config.toml
norm_eps = 1e-05
tie_embeddings = false
init_std_down = 0.0
lr_mult_down = 3.0
schedule = "wsd"
seq_len = 1024
doc_mask = false
MLP neurons of a small language model. Each row is named by its layer, matrix (gate and up: input weights) and neuron, and shows model dimensions 224-351. Each number is 128 + 24 x the weight over its row's rms, rounded and kept within 0 to 255. Numbers have three digits each. A neuron's up and down rows have the sign that makes its largest values positive.
After each neuron's rows, "fires in" lists the words (lower case) most often at its 100 highest values on Wikipedia text that the model never trained on.

L4.gate470:130078116102080117104155073135116106148120101108122114080117082137131137158113157109129111158108099089060137122147124138104136171118152166186155121116123153130080109115140136111141140118131116114126121158116108116112104126125131148135145106149105100148137097111140115148127163124141138148132092135105154125114137105114128102130077136134119153125071156146126138112166105139123119087105
L4.up470:127121116120125118116110107097151121141124120121137088110136127120115089104079172162113099140106090110118109101122150108129145090182169168122166069155141143130142118134200121148126179127133157117124142114130101142120126132122164152099136142167091103126181145147135102165160161163139110111176126077138162137103138118139117156100132089133126147118109110130136127162160110131127159108142
fires in: "not", "never", "t", "ve"

L2.gate289:114164104135139152108143105133067102127162108133093143118164152122167149163125063150141165126123146090137171083178103137129159132134132123129113096128136198147104122131090169124134128116147200127160141120116081132074132113124127120171155156117120152115115168107127124126131112128152154150145130106112119150120107126092144110105114110143125076125126176154138094118149127116144110144144
L2.up289:121075145167127098125169121130152111133126164126089119105123134088113143166095126141096125136069123145104137127086137134151195153151134155173088139093143131104104131124139156081134098127129124146129103133110147081123149144137148132156123133133076125078153120142132133136126144098148147132121112128120141157136124087112124125147109152146144081172136150137140142149143128153089121143084
fires in: "april", "march", "july", "august", "february", "january"

L5.gate200:134113121103104117086149173164119114161161163141140148094133101151160153109126131123138142142129158107110104141119137124097158137104134137106169145117158168124138140102149135086160105116150118163127138156102156086121114123159132132095125112142121144163100105108143151098143109092162107137175153109130150127111116096127106067113131146138131148125151104121075141152151146136177117112111
L5.up200:125128099154128118132150124141153081086122102132127156122106158153101146135119147112111120159150143100111138135113166129084138157135120150137139096137127135131110179138164108139168133113100105142132102079111138120136108112119126135121114109136087124141077120126082120153104114125068138157127138145134098099141173103126094111128117121145116142141141153129101140145104112142092138140122
fires in: "to"

L4.gate398:105103115110117113106130133108138132094181155152095111125190142125134136163142133130153160118139148118138125099140146098147142121110126133133099119159090136112087131115139144173092121078114109087149117118147110127150112098077111129124156112102179140087057150145114104108141168146106123119134156170136140140092085183116157132130127120130140116126099136114119127112130129074117135129128
L4.up398:134150156102159084159134100149151096127141124117106130143168118135101141140128115132106157133121156089128142061118122146111084095131147134096134145144089107118120103152155153123160132074104136126134074094145120123121123103116113169148178133117159130129068124145122105125115142164097086125099113115116164178124135154175139099116177091137120154105138163111094123136140177146152120140121
fires in: "general", "admiral", "lieutenant", "justice", "chief", "deputy"

L3.gate495:097158151128148117105072131206119148152173130171095125099141138153115138128125115125097122136163137102152141138133112149129159130129107159133180091116136090157103126111116129135141144172140104085090143114170113142188128084078105154103121104141127108132139197143173131121152142089100097069092084136117115145122111124175143140164171142111148121118113153106116139143134144123174110085137
L3.up495:135090163139150130119111098162092092146160156142111094168133123143068128102110143098125108123144091100131134122167103145120146122140089139099165097127140113155086105151126120100139150180116128115155097102135108175134115110141122114066143160143086120102114107147147107165138116150106047102131120110146107110157188137191105129149133109125121080141140110099138142138132145142115144109140
fires in: "their", "human", "s", "facial", "humanities"

L4.gate268:106147131138112109142143096126077111094141141116114136124135145121137171112121118118101101129123104114138149151158094096124172109161144162125146125100119105110143160121156149116153101148105121088103117114138112088151115103119089103129099115150113120119147080151121124148107127125129101112117132142168139118139112132100097123143115153173134131137127149093162093134110127103060130120148
L4.up268:136109128135156090108122162139100140148125103152092160136115169128134117145137113119114120111129112177154165136144151126119133143134087175118117149164152094127115126122123148154143082096084076105132134137153099093143127119156157172072101093138097131105135084131119151110116149119127128167120098149166087119122121122111101137168099109165149103118132145146078107159146128131151124117132
fires in: "to", "help", "eliminate"

L13.gate448:106113127113147118138101107124113140148138140088109070172150121105120122151102131137162163167127146112135140106147155110130125117120135106149103175153106114118167115133114119168162104126120164109116137112148160158125145135156151109069131150098100109136086099138164099068142111101127129128083129108111149145125122094070110096143100141152130143121125168131071112095114183130123113138167
L13.up448:161122124164115164101118116126168104150142135120117129153126104121144118112166175134148146174095127136137114144124106124158112127097112149091118119133096135094174120135100174120135124109161112115149154127150091163159154149154141099128095120097093119134140149145141123114131127095116077101107142132123120102171172145135149143113172088084128158095150145115141111157148123128093148100110
fires in: "an"

L7.gate53:138094137114149145115127126117129123145147144126175119113103138154107137173123156119142121183114163119134117158140113138115142123113113126110119101126116107131141137081127167156112093111093128095149134122134146088154163154109136130150149147122094124139127098168151126178139167129116171127157120128099152135122127113093132114123161134127128147144085098147145131111143139133098117139083
L7.up53:165132092126105145134170138102128093141125102114169117116141149102174163127098091157171121141113153117149166078138129153116129131125100165135160116115129124138106137104136138096113114155118102125120107117115123104125147094097106104136152114087149139123149108112121105153138136081130168120104160130121175115116158089092094138130143123101122123101115125159147135130162150092142091085132
fires in: "years", "months", "day", "days", "hours", "resource"

L4.gate370:144196127134153178142115157152131141133118112142132132106154110168166119125096128115096173116151127117104161109150153128132088082084113119126148130120157148123167139103105124127113135121174140114149153117132118132120124105104118103137134154146138125152105105119121113126115098113169134090120125124105140084129107136165125126109154095113145132101117137117100096103163140102143133113114
L4.up370:114156160128130136102139075124141116109159158136182161132072107137124106124144135156114149144152152123114126144131111114114106152146103147123164120121114171156114156119150129099106092095110147123132116061169139160104126117110170109140148114131151103162172129107144148115132127119122155146165165159160127115105148133146120073115135156114179109153135150156138120143137174125096139129129
fires in: "under", "within", "to", "underground", "in"

L4.gate141:088090142141083120141113102090168152155140120110163146120139163132117154126100103137119130105106111119131102132122176138106169132143099117103191144185109097135126118156116115116159152169146139128138086118066119137161109134111115118149135117138126126171081110131087160134109147122146160113122091109129116123149150149158138113150128086136145088148127096146093159090171118117150137067123
L4.up141:112097086097146104129131170134125138128125156117147070136111135131151098134093151086172146153119111207128135114119135136121183093100088132103131113126100117153115126152155148108134131108114085101167167106120154131140133128098107116150117089108136115126146124160137128127107088105135148184099138156116097129124152109147134148181137173149098166122133151120100154122139150149145143118163
fires in: "of", "de"

L2.gate298:150139090122140169101154092123096164146167117151085123101145156151139103156097111137133105109119137140126157145137108121136161128107123122113088109147116181132117131137152143115085105126103106104138134138102082127149096134098161112110166171108140116068152183131128112111161106108116122168126124143133125107110126104149109162086161103150179134144128164108163131140175138100118127090162
L2.up298:121150097142140124082171109113095157168190137126119138161112117119135124142099104146133089140103153150160127165111166143122159170126124159133119134125122124117129095132140128109154131124137137127106132102126166177174131139152137103120155156123141125102155106156141107099144123152137157096110116124128141092129170175125107140116111137153142107123081210092113129132162101094107149083160
fires in: "december", "august", "june", "july", "october", "november"

L12.gate276:146061139144116115122138102130096126135129104154128169121101180145108143116170119143142169085154099144107109152151102151084155152131107104122152118140087149109118126158130068146129110181113123137115083116116116147154149132145107105074120134161113126116105116125155120146146136068158090102108118125155122128119113130138111147130114128117158183127137157115190081156109136146089107122101
L12.up276:126138137156097088114120155143070172151100150112185151151116107124185158120157157095107114106123085161132141118127118137177104124116136136115092134132118121130123135132146127124148129099103097157139120172163106136151100116091172102157118118167127126090129088110119127150124153129124133148095112103122114114095133123111120141101123153146170107070114131112116125131120118083132121112143
fires in: "to", "can", "must"

L4.gate126:130123094122131120137144115122110104114113200095109115140128113119117124117177192097128134188125125139137178126127164142115141098136109143131143119139136168142096118146082143118144155155150145098084090116126141158118118135150168118136129108119153153157131119143105106124154133143166133126113125094157149134132132080118092133110112126124105137065154117135098146149122128110118125078083
L4.up126:162099150105106115147152102136070093169103151081114094128130156115107157118141109122160092190123078161153128136113130109116123111107052142150112097130155133153098135125114089096129153141112130158118081131135133101106128130110134143108099143141134148154140129096139160111117114189116122099130094157129166111121135167137110150142132104129121073113118129136142124151161165128111157128139
fires in: "other", "many", "various", "different", "most", "both"

L7.gate65:142095137119088133139091100095140119127150070108138158132110135161098138134102166080085151143120128139096103073121166121102129144109144132157124110114094101134148105122139131146111098138142089092116163133110085121141103125122182142064132120122105143132119085124155108163106120119134116128119118140130089134131147126130096102110114103114145162167095139128146111124156096100137084086098
L7.up65:124117118119095153150106129133104141157143115142143160120138103141114138120128131137104109125123126118101113137117154101087156125115127107109167111153137091124143113099144113119129098146114086119125129120134030119123139117133157110155140126150128139135146144101133113153129150104093101150111174121154119151100109123157073123108119107178093168128080137123133111126142123113164152131129
fires in: "to", "not"

L12.gate455:113149126173081094130104102058167179148172152160117117147115097139083083151174090123142088140115158127114126169112129186133118101137145174148157118145125173098139113089126124132095169186179136146168117116173151144106112125130126086148160099158135088156103112139108141137090109077139128161117142154102124120124143185128118109146135128097127120110130134125096091139124140135108115111147
L12.up455:136133174116122123148179097135130079150141135158110113171123132092086135105114139121099132102147146093197141074135134165118116152126127157140142096144151129124131148110133144109104166107125115113121108209102107174101127146143149121152107193121141116134166132115119124142158113097103109129126147080128122139094127141126078123168202085168101141117155090105133173187175158109093118152101
fires in: "based", "s", "their", "born", "early", "located"

L5.gate285:141109114181139080095107084145146141135149124144097124166189154105143124163106085146130136138117149109111101136128122162107134086138097148122079130133153135143108106149150125126111142069143126134112115170163103106138108107117135121128113106137131137145096140159165137150119072075134120133156116128135151132125097080140128110149134111097091126171097128143139092074140116117123108128125
L5.up285:123137113151166132121135174160142100133134107113114096154127107146109131145114107111141146168080146120155112121140126145125166064150142133100093135137137138100072123118138126086105130098096134133084119176130107121135114134134176123121138098144136103127143149122174140104133114154188164160131127137072129156114117131147106180115140128095162123105159096078143099087136151104118103127124
fires in: "total", "current", "general", "guastavino", "chief"

L3.gate196:129136093128126110137148120108142099159149108131163121135132133115126141132145124107134148176150115149121126141121190138157096161115139152125135150133104121126103156146089140104143095139126152143124124101170134179104113092115123094147185128106141118139150103142144116159119114111148147143121093186096152120079148116119106141172115133071129176117184153153117176166172118127081069179098
L3.up196:145103140077145109139131076146132104109096097111149090148135060146121124107190115136105075139129175128118131130155118095152096131125100155107177118150113160130113102112132135112113117088135123075072105095103156128144149143135150148127144105157137134170136098111151127170123124139133114119138080145086135099127105103141162112101110102134152138153096082113140140084145140130117124139106
fires in: "most", "i", "both", "much", "unlike", "e"

L2.gate509:105141101145121096110117153132089100135141162130154125131123137129130160139171116114106147101133133106114137124141147125127081099147123158147151112139144115111111072166082154148135118148160089164148137115152105128098080136151125106174194108130121115171161127163109144116133120139179130115122145134146111109108165123088140129150128100137133119120136142157138168114104140148121156105122
L2.up509:133141165168160109116112193144183135136172182135091127084108154139148151124178174077127126138165084105127132108121135143152159158161160109132111096111135103128091073149110109116118133102129102143131104080115188079116123138127132150111124085109128122113169130152154170112118110120107152127114138151132133137092099132143139175133172138111177094120134119135098141200136105097144099122112
fires in: "several", "many", "various", "of", "numerous", "few"

L2.gate300:154130106131133164125160136145138116097130118133099119133148140087147090126098117104099067154142134132131127139132138100108160133157133102142092130152131121128177161114141162142115091110130103129103122108104098129154140141050119190148135151136090112113118162127097163116112154114137121130144110094178132129088146161102103120123165064079154122132097131126140138167117106127130117148144
L2.up300:129097099101097120091128111078159105161132126116094158078113098103157107163138147163161106127136162188110152084144104104171167110123122154121107128132117152117154106121180105146117117096089129136125072097125170106133127107132123091118155094091106149148097129143091101119139105100142130165098116111151128139079079113150121132142111147141096128101174135093132119127163152135166128141146
fires in: "years", "july", "portrait", "june", "months"

L3.gate308:108121120154108151187090061120139135104169122105111135121144100143109118157120120166139122167135133102131170152103148118115160074066162094100124155105121145104168112095132123132101166166146129057157146137133127108151190136113145174089129145140123148168088141124131094146159169127183153140105114163076094140159193136103109130127135145137119157121132119129095151103137141123146085084166
L3.up308:131095123128128058166117150119122134044153109166094122144120104083174117163153165154118112108135108157207125138117144111099153082132121131148119155108142134095097144154111091104146183132120156098103173166155132104165142112103108103132135121111133092151104124097135123089130115149107179148144141130132121128090152157142154126182084143146095089107119112144109117123159119135153127171103
fires in: "part", "code", "isbn", "of", "references"

L2.gate61:091164135093138109140084121062115109143133119126127117090121151126130097154106117111162114128121175108136098130129120129113111137140120113121124139199132162146120141080097106160111137130115138140117117131127165166159140159175089129137129145084139122129126085133126137107161149116103109109173118155139165158125116134139115129173125142110122111096129134166110112139151147090135106118135
L2.up61:135178082128170101145127167147131156166133139103139104117134171095113143112139143109126178140125148145145119136141148130078164123094119102114157145095160095133141161151103130082173123111123075162127120158125121097157111146131148119118156101076121148127151108103111085135150140082134156120118134189126119139106175123173144106121130123120155106114136095107132170156116112127122106064124
fires in: "award", "championship", "class", "prize", "awards"